MLP neurons of a small language model. Each row is named by its layer, matrix (up: input weights) and neuron, and shows model dimensions 16-143. Each number is 500 + 25 x the weight over its row's rms, rounded and kept within 0 to 999. Numbers have three digits each.
After each neuron's rows, "fires on" lists the tokens most often at its 100 highest values on Wikipedia text that the model never trained on. A number after a token or word is its count.

L10.up372:475526463515498527458526456512543497462539482508475504489468503500531521503495483525501483512460506516517493491529487518516470498547450480479484521505496493483523466515451495502528484507513519487493480520538461521507510496534467476516465542546486515488505464511559505511472509490479508508507523494520515482524484540483469501549528455480468482504494480524490530487546488491506480536410
fires on: " d" 32, " D" 10, " larg" 8, "ing" 7, " " 5, " Ne" 4

L10.up203:476488496505516471502484470524477536524523463461487525495508454486491500511485493498537505530487552517453506466498472536491488495502483504467514460480479504491473497544479480500497508511520497491548545515485463471489521487483509517559481508458547482487543504509440504460517529472561525496514488489485511489553500480514518491491490503479537443504493506523505490509538507492489532495495
fires on: " |" 68, "s" 8, " p" 7, " P" 6, "D" 4

L4.up325:513559456489459515489496478466506476541473513526481491484499485477527501503539490477471539529476516506538492504539488454506484567493477527467506479527531479512458507473528519524508478494550480493483503503460491534540465464539470493514496488491540493463478487513524490502521460521510475503484501534519503493490491478485570466500500468499461506490491529506483468508519483471525512506479
fires on: "|---|---|---|---" 38, "1" 7, " %" 7, "F" 6, "ote" 4

L3.up78:488541494499474519492464490481556485470466481472477510524502460462465529519498502490451500516444548543460477452488510539536511491496469487508557492482462511451508520527491503518512495518489471488491524537475498462482530482504489503539521465503496491485510503491498483521516438518542493498504522485536533468518482528481513496474481532497517469459458469512509470513486524562505469504513
fires on: "en" 29, "om" 9, "ver" 7, " there" 6, "ri" 5, "air" 5

L6.up109:515453543489527489522511462491453549478502504503495476493523481524469531489513504477480512462517539520490513483485501505542453512500513474489499465508496493496535476465543476516542514525464472495557486516534514491502537490477522475435499527536492531517518449496527511513445464517525481504513479496471494507461496517485527496469513511484505501521516466575526562507525524508498472509482
fires on: "'" 43, " the" 19, " most" 6, "gr" 5

L6.up36:519532475504534498520463523479485501518512515460529499508457524493502510478505487466518496517518512515482514456498486484525482505500536466509488498486470512561537492528537511493524468507573515530515475492543467520485479513452463491479489465533523509498496488516496493502488450525509489477501487523495476474427514488516456528445479519489513528519503510520483448476512547468502521458477
fires on: "p" 17, "m" 15, "b" 14, "t" 11, " m" 6, "j" 5

L5.up234:497505536471516509474473511492537498517537509518508494513473496490528502470522514552494542493495469479517489513530512471504449433540476491500472540526501528493523517488515472508490516478522513481472521511503480492529525516547502464475494523510515499526513481514507500463462535506519486481504445497477505461497509508437440513495469493497457495483544492501486486519501542481516442511474
fires on: "ear" 10, "ond" 9, "ing" 9, "ished" 8, "ent" 8, "en" 8

L5.up176:477516500541494504477498485448505477477537498480511485529511466478514476535515463463507489541497470478477508529482469500447534475512519462497482473493519542576483486480562504520512480504512461491522530468494470516541510472505496494509487504547492506514445519486509508538475469514532476444490485495510492493501473530503542436519550486509535500529537519526525478499465507493473506504492
fires on: " St" 51, "St" 12, " st" 8, "t" 7, "st" 4

L6.up125:470471526472464460503493492507544522526537534478443506495494495472513500477498508564506546506452512562477514503493524516496561470477525483537463470528554460515490486488509522520496500505506495470497470491462500510483503494468510517473518511487518484490532489514500490513509518486475505462514510489468479522515477510528489499507430535497502518473540469486513447508476458514475475500464
fires on: " and" 61, " &" 14, " |" 7, "et" 4, "z" 4

L3.up139:485503475508537495455520503503526470505505456479549513502499494530506491459476469522498516522472493495450490517532511519515515481477507491517504464488528514479507488483462521495523520512535484528489618495513481506505475502501473501519524529465517494512479537503471505523485516456521481470537458457484463503553483459541513517513476464497500516473498504501470523503490475532493467507486
fires on: " under" 25, " same" 12, " next" 12, " known" 8, " due" 7, "O" 6

L3.up334:496453491525499483500487444493495453528517499494496474530505503524565481529487479516458541486489517466479558513481526536464536524472458519519539482463510466494512511480544569515527508522477499517546482495553535514523510488456480532526516499474464482491497477514504493490507468476495522482513467476507485474506532501500503487481492504492486519485482482477518479496494521515474502465510
fires on: ":" 52, "or" 17, " ext" 4

L3.up292:525469508488507481509539560501512518485535562518520502515527521520466464483527505498475523536515515501504523496500469524538489473481528512488512524462564483529500504512466469477522463484505463546478507491464506472499511483532533521535523532512515472489496520521454523531488511453533489509500493446480440502500512466460486510485482490526528457514532481496524522524496496477479516534507
fires on: "ail" 16, "ound" 15, "ern" 7, " place" 7, "uch" 7

L4.up190:498503495537501485533494508507501522487505494448525592494470493514494484494454518506485479561535487524502509498481546511541505518480459486520494553486472456543529485546515503515505453471500473523499473490477471490511499522504480515542481520511473470514546502509510487502486485460524490493488478486496498503514485477470497499459493511488551520528554462509492474490496482523530478541529
fires on: "ert" 15, "t" 15, "c" 8, "ceeded" 5, "is" 5, "re" 5

L10.up99:522532518476485470471505495503483476493550496495494525461481488458507481511453496529509494520455521478523506480507484485514522489556495535500453521505445496482512483530526487491536469526499485499476499507535499496528498498517479503486445472495465490519515499524508478532502486503557450512475476504491528432537526504479500493515475537492514526524479548500535539510504522542475516550445
fires on: " in" 17, " " 14, " H" 9, "d" 6, " d" 5, " South" 5

L3.up200:486488518506492488555505477510492511487527484491542459541457505506510523506495504511479525505541473555507544496497521516501520447543474479514487458540445492507519478489494476526478495461526540498492504499498499458512469486579513515494494507484513506542544506529551482541467437493467458517490518459501481510517483510499516498521505479451517472507486524505505458468452528484507512475467
fires on: " f" 14, " l" 11, "th" 8, " second" 7, " appear" 5, " first" 5

L5.up328:515467493488444485476479513511482504537554539516500470484444486480456493454524519545507543510514515491518497522452461515493482490513512518490483502496494496455514477522498492491485531525487481517538495537498504496533462499490544510489488480460508524500516471479506492538495535496502527486514547475492506500480513462490534479523484508476504457513458531483476526513500505501527501517539
fires on: "u" 30, "a" 20, "e" 13, "v" 8, "p" 6, "g" 5

L4.up240:503481534478425480519479500489533481474517535556475523483472507482491460519503522526500540468515533529528480517465505480462477513498497500515489523485490535531509525517477477510438483491479485492519546480520496500564493489518494490480493490506539434452495498531521486465467499498431476524514505526466471516482511504511509480501453526510481488504506506495510487521539486481553472521498
fires on: "est" 20, "7" 8, "2" 6, "en" 6, "6" 6, "ent" 5

L12.up328:507485522485465515487497472501496507501543501486505484498508468503501456540503492460427486478486498498543489508473488509538530496517520488531530518499461497494509523530490491524516505490498502525567485508544483515472453464479544486486460523545518513491482497463497528505480470466520504504518509515516472445479541496505511481559496520502521528485515523465453485491496526477475523522441
fires on: "==" 35, " ==" 27, " ===" 23

L3.up216:508480481518528519515518543496474523470515450479491532508473488526499544486515525512511504510475485496484479516499513504555488517510472498501484475467492513481524447524506432508544475520509509417523513522498543502510533512499525545492466498500517496542490456501547517497517504516486475493479488456448494504524513436471552500507543492485518463517471482499502518555494518481514505499459
fires on: "ass" 22, "est" 16, "ief" 12, "iddle" 10, "outhern" 7, "astern" 7

L11.up86:503520489508486460496530543474451541475492504470472502556486477512530478494486514490530520508484524518463488555539520487504496478496499491479535485516435532488490494526472505515507486523493492509484551462509507517486500463473497540506473504519534477477515511500502519544446511489526547495512473509454512488526482474536541479480471515503478508526520492460471448506527512514469530474495
fires on: " p" 57, " P" 42

L3.up43:515481485491487493528475498541538532521484523514477515525495510533527510538513480506511504561441520477489548528493526513514479480450534482527478477488499495480491522504544535490470491560491517468481479487513488523502525537512518519527467531512495485513512474494488461483487471490420572492489484496474469480509461521516527494506507432507471519488530507507467458455516489516472503519476
fires on: " and" 68, " or" 22, " &" 6, " stud" 4

L6.up276:515453459471451493485490488509499516487485495522482513498511484514488545508501522459503474509544490507524546495495467480489502487552517490490543515434491526498500548457483503503519523559519497490487472505506472481515513468554511471483510551502502471496499489514525502491489509547503506465496540534483525496489491487518554468516537444520481522551471460490471460472466481479528460532488
fires on: " A" 21, "ank" 16, "ake" 11, "or" 10, "ut" 9, "uk" 6

L5.up180:507496467464505445493515522499542525524498518511496488533491458541539504477484575505502494531522475519496462506508481467512408499487530496535505501498489518523507516514514482504506517448500491505499554467530457496514514460468488493545504485492481539542497514526477487541517477462492479495521506491440501458469502473514516498502522441494520496519490520508509517525502514505437486495532
fires on: "op" 32, "ud" 13, "un" 10, " him" 6

L3.up223:482496546445488498502498474440472468466495501505501471494487501507516469498503531532505508492487503490488493530542489500505506472530526509472535510470487504453555520490500457478451520472548487518488508521506517518476494530511454555495497527482467474495511528472473506500504508513543511513480531482512504515522499533481499467554574468463458501499548483461536504548521514515497483512457
fires on: " sign" 21, " due" 14, "leg" 13, " present" 7, "ording" 7

L7.up46:519545529489496536451501474539503459515520515510437468529525534482477457482515487463496496481495452523480494508509466504496486530489504504506491490451502491455487491508539513540513461525502465520502512499532494496524515503492507499455502495495557522532512507479478499491496533542519498464507538458481508471543529528467525519464504478489480516493477486497510485525516499466489528520527
fires on: " He" 22, "c" 21, "st" 10, "g" 8, "ch" 7

L4.up127:494460535479502479531500520547507519497499582497493509494512522487454500542510496474523484525511514484506485509507514527518500506548495486466492541503481506490466475461495487495504504521492482540519497500520512512550508498506493502529518456566506514505544450538538439516474496429527503489514532492504470475520445490489461479481528525474496492506477526520492488497519503540570464455481
fires on: " new" 31, " New" 13, " small" 10, " high" 10, " old" 9

L4.up318:501523512483507494502488508505463504519484498491492498510508534446424489474497499504531523477479540540494494535476510524499450562480502494490479497508469529493523498542501503529509511523536469491584480511521513484470425513444523480490519506533563483494502478516519528515505513518500522494498501490496549520525523498494472506527513481501495490513522492519469455459477554502502509494530
fires on: "p" 22, "r" 16, "n" 12, "l" 8, "y" 5, "t" 5

L12.up252:494507512493480469563515516469499464483488486519478487463487494497503535491516493433489503531520518494495516435473487510506492492489506488470496491469539512503523514476498543458532474488511534528497503535497506513516459534509525508511517472531509468485540480512474485481489455511495509531517493470522516510465441491483492546506500485461540511512537497530547535506476524469473525531487
fires on: "m" 12, "otes" 11, " D" 10, " km" 8, " W" 6, " m" 6

L3.up268:487525515541533481471529489471484459473544492460492483461472470495478482522511511537496515481514511518528483499523494499464532474545471490505509489513504484522474471525500518484490522535523456495429485461545502589518494507473491529511457522506500514512562484502463563500491502535520517504475525497487515497518533483467485489516521514500518451511532491492485485535516551541513520506514
fires on: "i" 24, "ern" 11, "m" 9, "all" 9, "iv" 5

L5.up333:470463453496462502511511509493515521475496457469488484497471468482542529478523535483509502541500522479504507467523484504488492515517485501512472487520490504531468453534471487504462494532503503498490487481510497527479479485469475529505500495507533483522526480518507468528518489505498503473502474431481548488500483495482551500493520522538554488525517491518450520504527464510540512478502
fires on: " b" 34, "oc" 19, " \"" 12, " sc" 9, "s" 4

L4.up179:489467487445539495533449537539524484452512477547505469474521535535536472496483502503495496502476485510484532483467525494502523490509511492477475516472490486527505498474521489471479461522517513470516494521489545474511472485506505495488558497479557494532508522487497528507418498479469485497491457510496496505538477438528503504495476492489503489516525530522549475533502523495456485501519
fires on: " |" 52, " of" 26, ";" 5, " 6" 5

L7.up234:477490476521498474527524505491520524494465522496486515509549508456521466441519509503520458539466510498502485526493495497499484489478525497518529532476493526494478466483501508492502479477492504510547502476471530543505542513502513484519494480537531540449525472520488522463501485560497488484516531489478504535518488520508556486479467474481496518530431463489484543531554508508501512484493
fires on: "op" 47, "th" 5, " of" 5, "if" 5, "ap" 4, "ut" 4

L4.up42:510471527503482446446538527518455509491539463456524507464538466541541551504457513492519495504491497494510465500511526498516470504525546487497506500477508515534516519505498477513480484522512516496484497465473494482526488487495484496521463507514494518505513493474480458536500535515478513490451548504475513505525474478500490501480508479497510535507516457497523499534527465491493467465520
fires on: " \"" 77, "i" 6, " De" 5

L12.up175:458505510461508491528481496504500539489492479492504528496503560483462500463514503449505543508496513496516490516534474479522521485494493541482516519517492482480489461532489515533514448466501473532556521527484508473537521526514525531466484528436515475522524534478516483523492487488488527484470511517472503464493507493468517512475507505504507494480521513485481401511509488498524474479484
fires on: " which" 16, "-" 16, " It" 10, "|" 9, " l" 7, " it" 6

L6.up331:468487490472527504511480532521478514548489490496501504517465500463492488528502493502439504490480468499490508520474476533475489499461577506488522503487533478514519479507465467503538493476472489488450508516445498534520524475440516547479491472521520507494488494494520533514498488490488513496533465541480513489527520511503474469510528548551467498492480515491513495494490473523505525494484
fires on: "h" 20, "pr" 8, "ro" 7, "a" 7, "ie" 6, "ug" 6

L5.up75:535505529504471510514481470507490480505516442487485549533486457517497497493482511488498523497500485441495545471497480497509477484539525531483516502504532510484517511430497470500522490453507521501502509521476505494449511531538532498459499504469541430506499553513498518473503511516526488494492533460528552496503488480525506485477508548497435464522494472490516474499495486507493531515514
fires on: " Al" 25, " Ad" 10, " ad" 9, " un" 9, "ort" 7, " San" 6

L10.up160:474500553526472543487514478445511502540532493533487481471494502480492488509471436506477503482481472523494489476525512480508538511507503473498476487510510514473507543529542495513483480522536443471457523485529475520475537484513480486508504523485512515511532533507532493420565498518424531506481528509457518515497519491516537475474487470499485462519528498503562507520561486483453487509480
fires on: "s" 26, "ers" 19, "ives" 10, "ets" 5, "ations" 4, "ings" 4

L7.up50:558529532543529494510535482488495483509529505511504459492481522552414451517493485458491505517527514474516514496531460506494515454529505525495511474519425535508508499485502517502498496526489507523533483525500493477494480438477475528497463511515471524494498495523519488518480497489461468475478505496509511485488491517492509499440512520496511501513446474510518480487528522517510547516492
fires on: "n" 15, "re" 13, "on" 11, "or" 9, "b" 8, "gr" 6

L3.up333:516532478510497477484518508495518485488466551488495518475479488488492544491499493484497472494547497529485501461472493514506473477506519493454504537490502485534507468530516516501500494536489506479508504529466464503520510480473508474541508499451505520510527530542518534444521477460497486483510561472504536468494507488477503506504459515553525495475503502507498503502514460491502526487518
fires on: "ec" 31, " acc" 30, " Acc" 10, "cc" 8, " rec" 7, " Spec" 4

L11.up347:529508554541506480503529531489496502466504526492514487536487484504506479527458478524524504511524542486501477469512484491493474497548509478501499483549525535540513484527472491492449491514491518503488474451488496462479490449543449501518525509494484467510505505480536516506478524483512448476470538479475501512498472507480485471473511524517564488519475458490501525470470545481482521498490
fires on: " \"" 38, "\"" 20, "ad" 5

L11.up165:486503524507483479550530509500545491493478489497536532509515500486463555519516477483493529500475501455510484556483527478502517537491518523508532505492504494526484523510496485496477516481501491509472510496503510504503476500525479496470465521468510528549505467481478508455503512500531535532457477491471499542513493450536538484480473541575502539528480486473494459536532509510467555502512
fires on: " to" 24, " im" 23, " a" 8, " the" 7, " now" 4, " as" 4

L10.up198:471543465528514485526494514474512511476442500510503476506517478502461488484493461489511483495493472468508548488510495494483538485526513533489494526478515480471510539559517500475472487482541475507523488488538552552518462496496492500464490509470504459514503477487481532483518447514532441473511521499494519500488495500476501540514516500456440540501521508531499494498495466460486557519542
fires on: "b" 18, "p" 10, "-b" 8, "an" 8, "ib" 6

L5.up196:470508503513467499527505521502498488505517509504465490543549476529496484428471516467497538544522495492500510492549530519489497529524490502481501514488511499488516498513475471507457483528453527500505517526458442492527479503546480499512512513518474509500482493551490502563492485496519523486484522474518535511508478506517488487477500446510473511497507498534479495469456467529459483525464
fires on: " Pe" 12, " of" 11, " Cl" 10, " Pre" 9, " Reg" 5, "re" 5

L6.up85:491451502531499503554476494536520503460544489503483467520482486545525492502497507476525466489473516538505476463515512503490494533495493467503482527490532485500509479523517480508532432497510489539473479508485490453509506476438493560464531490466515478506479504491513494549478507558485537485482497516538507471491466463441553496497512481481487527498502490495524509506477495452488525479476
fires on: "a" 18, "i" 12, "is" 6, "ir" 6, "o" 6, "in" 5

L10.up363:536527481463510514534495469539486509488471467518469431483478494533481485510500500480514525548496532525495552500476490450561470512513543529518489479521450470490478468487518501571526506488499502541458517507475489509471497514450504471475515541470521517494482533516473537517488488537485487493464513524507511498490466495482512555507517507534476469490511490510474476514548520521550484510548
fires on: "l" 17, "ly" 10, "al" 8, "k" 8, "z" 7, "he" 6

L12.up53:499524487528521480490515492500499475491502473514518521479460446497481486515526500521532537493484467501487478581498441494529511464495467532487501496475496515489514470508524495511510454510481516545531539487493513521488481526519547545519493469437491476491548482498499530547490506488499507528451522477495520489474523515481531502466489517493553474506487517485476516478521525487509527512499
fires on: " as" 19, "th" 15, "outhern" 6, "ield" 4, " imp" 4, "astern" 4

L7.up177:568507497548486529487492489497519479539490453500514510487474458491515479521467478492488508536485495479514487505468524496521505502498545476506502456504522516501484497521514497453555482486495496504520496445502486468519468503494461496490434517548498477478497497469508538467518467499525483470504464473508469442498493486496492475501511488537516542505525454465506500497488479514444547489489
fires on: "t" 17, "st" 14, "est" 10, "s" 7, "ne" 5, "ond" 5

L5.up141:505494520497504495489529455508512495495519507506533525453525487496488453538486494519524506518477531515496495545480522443479470527470488530522451500513496447499522522573516498504514490492485464529553507487495496507470509467460480474502493454522500452529520487469494470527526461514529444515481488564502489466501502516506490470500506513502455490505509512543491509460476511488485529488499
fires on: "al" 29, "c" 13, "l" 8, "per" 5, "ic" 5

L5.up270:472434493468526450484484466498490504456493503491478497498495507496503516536523524530513540507515510522517518503523520524497469486526490530542527541497494486467467477473514461520493513516492477525491507469481474505467480503522507482503524464476502553519553505479477516518500483466504517515510514558515481526602512503464538505526490505461469503520491497521498507465500525467530492463451
fires on: "op" 20, "ri" 9, "irc" 7, "C" 5, "&" 5, "oc" 5

L12.up155:480454531523548549517519528507492513507524493520491529517529513507500490489554541567501475507473530494495514462503522523488479503479517500501494481512513488496535502468441493508523488454485493406480511474485480455478498492495424498510516500482521518497499514550492509463469497494533511500486565494472497501470526515506491537508460463481457501514512517497493515472537487496502538483486
fires on: "on" 14, " Y" 14, " before" 8, "h" 5, " 201" 5, " min" 5

L5.up135:494506509507537519492506477511514511476501529513529493522466514496498502488461512537486473466465492555486504456471471476466494565482503514496521499558516505467504517524527490494502512459495502459494465475494548548538464523505512499523497488481512491501514461524514525538509488514457508456490481515505513499486507520486483451535510516514483525495523503543457515505486508535481532497525
fires on: "on" 43, "ur" 11, "is" 7, "9" 4

L6.up165:508549501472522511439514506529459498502469498469526528480503503513495491481499523562528506539499532522518497494543504476511490529476471496480469493533532517537518509521511473482509475525496508511518470513520488530475486475466523502529449456497508474452531502517471444519542507505481511544509463533461488509506497573547567486494503495534483517470511498510488504510471525501501523535460
fires on: "==" 33, "c" 17, "===" 10, "ic" 7

L12.up117:489461464483471508449498510510522500515515536444512496536509525552490508492480513525460528479513520468510503478456520516489489486506515491496505494554501486496496512499463549472520468504493476511468471497505486481516541502486458481493466477567528480502538489519494523499481485506497474498493519486449460490520511507517523526484445501499515518519497456502493490523508516523463520512461
fires on: " |" 28, "|" 21, "st" 7, "or" 5, " th" 4, "on" 4

L12.up64:468520492540524483520496479489496483507507498487515533512448516507481494541505537514530513483515552508499542474478448505490546464494508534502518499472496458484530515527492494549507474501502486521496452457523526461477469533491518478480518500499506485523474489440556524476510513489524511496505502455455527497504514526498492489529517553509488472497485465495497511484521496500519523473522
fires on: " s" 35, " con" 14, " al" 10, " ac" 6, " d" 6, "u" 4

L10.up351:451444518513509500499452512503538527513518483510512526517492489497516511508506501491519490495496525462476525521477505535496448507513484497484502484487463456511494519547456454483486519458500501501479500490508496513523488491493474527507512539496450493457518514482533510463478490485509511479520460536487543479486550533480505447472519489474475536525466510551550498488515479515551488470470
fires on: " the" 24, "ur" 18, "ak" 12, "y" 5

L6.up334:509495472503506500493456549484429512497520503499525494507527482519516476490503492452459489492500525503509518511430476447519520465491494478534514500525481445505536485505534536513514498532529487501534528466502529481501468488487513524491471491469526549551519523491485496491474491480503490515497533483501517496522498504517493502475482521549479553494506447473554464512585536505498449471476
fires on: " |" 82, ":" 11, ";" 5

L10.up340:514503491483512491537539483507535529496502546500442471543522475475526494493528490496477514522497487541505530482490548504533490528491444466499469526512481469531523514518480448471492487486474516498497483491505510509530492499495464498521478538460504502515510501536514485473489527437561491488443521480487478498479498460521550498500537483492483509546483497493543518475509480512512543500494
fires on: " Y" 20, "z" 18, "y" 15, "h" 5

L11.up233:492542526507521535510517523492508505488491495501509469487481495463487489498560485480495538556498460456515477512519505519519542491496467539490513474500480459490461515506536508483491525530509466496502475529549445478469456542481507467519491502503539480518522480452499539556498500524456464500512524462504471476464500481492490507486513540500521522490495488491466477497481464473468505467545
fires on: "v" 21, " which" 12, "r" 10, " f" 7, "ist" 5, "'s" 4

L4.up72:508495446501519507546514483516534496478547540474489501464500546499465504468536503468496525521517492462489465528474488525526459467491494515531494481471482480535509448496507481468475549506496525466555518496514487514476510528496467518483446465487552508479515483472512509516474493471495519504506499463516483506506537489533513499496521487497507517526502523524510496547496485481513479475502
fires on: "cl" 16, "g" 14, " m" 12, "p" 7, "c" 7

L3.up322:471487534482543512512528524509492518524545496511523463455501518511479521523486513486521516514509501544510495504494486508519532467511474517485492487509493503489534435509489516564515532484447451532544522473470489500521503516508459500494511490496551514527528518480503520473497478464510467515536481513462461474504490482523479513504504508509462495465503490496448516447496532522541471518485
fires on: "-" 48, " under" 19, "ained" 4

L11.up329:459532469450548517495462476474507485494500470489466531472507529490459496477553474478477515498507525495521524496500481498509507489469450484486512448526474538504528464544479477488495501518497524513520485469482488494508468513507497517488510478474507459469505458545489529442522498530521541516527491503513507506502492502508527541477463483494495538516553465511532495460513517493477503514498
fires on: "m" 36, " m" 13, "im" 6, "at" 5, "id" 4

L6.up72:511528509572463509475491549451460523547519501480490524492512516497473479531504538494517537528507523523523491475517478506520509500525463504494482487537486465544520509506514519528451503506486484527529484451474520470489499495484447513494513429515532496500473478511524468492495474489519509435501497517484468558524501480489512516486516482521507517490535474504531490516493509498504448492481
fires on: "re" 63, "au" 6, "e" 6, "t" 4, "ier" 4

L12.up167:490502538490476504509466533520504557445507506511509498523511506502525452500488542452519538494498495496483482557497467518524552486496545466505538508516449493524487494494460482514488523467487488513520459519481540519510516475478530468506483481530454504489469481499477496498533516465455520533504519473497492517474498505455531472470532477552508502520492478468505521513526510495493517484503
fires on: " but" 24, "if" 12, "ut" 10, "n" 6, "," 6, " |" 5

L7.up88:500508500482539492499500527488477491517473508455505457478527478472537462488534503523455517547499491518537481522487501492502513530506503481533519478505474489497500492482475471518492501485482500522520518471519514547467487555458515519519472475510501467488526499508508510476509476536520528509446458497522496499532526491468535476484501494494555501550464518477450526478528512513507540471489
fires on: "al" 21, "c" 15, "m" 14, ":" 9, "ro" 5

L7.up186:507506500508554495499508505459516458491496462522516475484506511535500510515488459449462493471487510492453510481491487533464506459497483523506525452456483503475524495515495518512495547505517496482497459545516527480516518501492524508502458547474489487526461537486499481445516494494508576472498483488477532471496527538494509520509491472489476531497516451525523507449514498516504477493527
fires on: " con" 29, " m" 10, " km" 7, "il" 6, " s" 5, " mi" 4

L3.up280:500471437516486501531522486502490509524460475509498506499497510514529504517491495508479517483558485480486536491494509494465473496509498510511497492483508498501516505509507517497511556541515500479506483528535506473452550507479521511499490493494477521549540543504453439497451530460521537495479495471480479498493527500525528529524507534467488457513445549497530499464507526511467484476471
fires on: " ext" 14, " place" 12, " number" 11, "ou" 7, "rol" 7

L3.up381:579486456528549514462511512499508518490526525509499513492501496523507462461523517501529506506506497492473500503481488503492552507510479527466520505475458520492505541537491495521519473503468479517561495501481524502490507520442514507491468459522494474538492511438464534482487524487535491501523506510506566469525477490495480508571500521497498489495499511440492504505497483509502476527493
fires on: " ==" 43, "itar" 17, "==" 8, " information" 6

L3.up48:480495488482513470504454449479490520462507532505533489451520483540482505538539518487517449499497497492552518470538490494485453515521581506479434502464510526482529510503512527515513500476479513522462474509504471513473535486488487448522509539474538542530494476486474554512472528512486484514509480493508508490498500483476492497516483478467482523492485495476495515512495510498526514496504
fires on: "um" 18, " r" 14, "ark" 13, " tem" 10, "aw" 7, " count" 6

L5.up182:497503481520489508517477540459504528507476484519532507530500523493459462524528497516541493506511505533516532479517472530493480477464456511491516493478461503519517500499525467515462513525488521496521545514524558477508476513457527521437467493488548487533527550489532470522468520501521483483503507471505495502433513524451520535498545504487475475532482509516481554524490501474491505530521
fires on: "ab" 19, "ib" 18, "ac" 13, "b" 13, "eb" 11, " went" 7

L3.up345:552477493449478505513459534514561451480511539516478506503542480520496466481517531487476521507505511501485508513509488489513515519509502485467458549516519514492484552535514527517524457527487466461487510519470493487500508434523506492510504506477503477526482526485483536472517543555492515482482493511529496457544485524477487494523515514513505479455499502500514513506501515510470489490468
fires on: " ==" 51, "==" 44

L12.up42:494475503516452550540499522498503527513500513512486511528518474525530453489530508499520511538495457538474492473520502489446513514534519480555466483491522483500545487496534520534508500469488499519485506497494466538487505510486482543466509506506495507492513468487529497518468481540494497538456502480448536471501527508503510478512480483513484499446519562454512511462485464513499551528499
fires on: "a" 17, " Y" 15, "o" 12, " Z" 10, " H" 5, " Be" 4

L6.up216:464512555514520524512508528485491488569546514547487475497488466526503475517530509495512525500533526480509458515533504465456483520560505500533500510500481489515462490503531484481460500486500475497471474481486520499482494477494528496497468487470529518504535473479468485503475488530464482527469510475484514482497518532505510522520495552499519525537480490456526461530474509496494502508499
fires on: "r" 25, "v" 14, "el" 11, "os" 6, "u" 5

L3.up190:530502504523504513508500519558508455500518474547534527533528497513508509481480511462518475500511487474534521476477520460510520475474484509527497487511490473534551487484514463455478486575499490508505519510488499512497474523483508477487515469441490526551494464487495502553476493516494509529487526461524526492483529537504465532466516506522483490504508476486513464511533510515462487480484
fires on: " |" 69, ":" 15, " 2" 4, " 4" 4

L10.up365:474440519510487492526539446480502465512486475548475537461453487491515445504451502477510514546523507531498496524515535462505483472498518502503516545478503496506444516498502514521481486499507549499532509470486494536444509509489491527488452507522486464474525509498544509470483498480514532481485484509483493470461460513465515533513504509517498505528506521477525519464499515478507517528482
fires on: "ing" 31, "als" 7, "ers" 5, "es," 4, "es" 4, "e," 4

L3.up279:460504515484526508482463501511511484500483500463492479513491528561533492481454500526453503524501506511499486456526460522506539472523519491461514521493460484522486532454512473500486492504496501565466509532491507467480431471513454468493530521473528486481523531548493527509510500450511489443499470490542491482505544486456488499521510533491495535535487532470538507497507553459481516499456
fires on: " of" 30, " ==" 11, " |" 10, "ver" 6, "ther" 4

L6.up277:490482527482544531542515458554539481480477488533511451594504515474503458441482534512529519495485509507505468481494507534506478489484511554510538497504492489501476481476557514517474480497519480489472452528484520514503506498518502483488505528455521501540490520476511526470494501514496499527481492545510504490578479512499485516480522481513471506509459503472488516514471503486493482477469
fires on: "l" 18, "ch" 17, "g" 11, "it" 7, " that" 6

L10.up326:534482467486419519506500461489524481498465526488476481515499545486494528471503520501478519507531502480545514479515466502504534489512524538555516524522528511454505502492492538484496487481474440521458511492497462510479462487505504489478534503528508484502489472537493517515491485525512480493490491505470482516497465517494493474471492529467487474493553512516506471526487536548501495518524
fires on: " w" 74, "on" 4

L7.up202:479466507521487501516478462500530492510509471505459518466509521468473484464514483484502495508557505535530492523451487487502498533497516533482518491470509514468486487485511495526483464530510477507502515499507507498488494480502496472469472486552521518476522516503517534500482546537483535501464461497515534451457501516555520425515468469486514537545498463540504508476501483493528527558482
fires on: " sh" 32, "f" 13, "c" 12, "sh" 11, " Sh" 5

L3.up149:515531512484586520533485468493515522447516498492527533481442526510485511515481437461432466449527526514525507491521461453528518455505493492489490473456486508488519529466491505478476522541490515510499466500479484510510473475499552491506505462512514515530549502508470530512522519519498506480483500501502473471474496481498460487477483489492516498508496543512494488527505534510480559534505
fires on: " sl" 17, "ash" 13, "ial" 9, "ern" 7, "al" 6

L3.up128:544515507520477496501540482498502514508500495515504464492498484455510544468501508487541479485483477504434522515486498474521487486523547534526497501476542456552521468509507512489449510496526501536450463484550497478470491491484493492512490500497505512494516523537459477488473465503507537467513489451536481482466538473483473463490462520519487489482507527454493458530452485509527499529490
fires on: " rec" 19, "c" 18, " disc" 10, " series" 7, "isc" 5, "inc" 5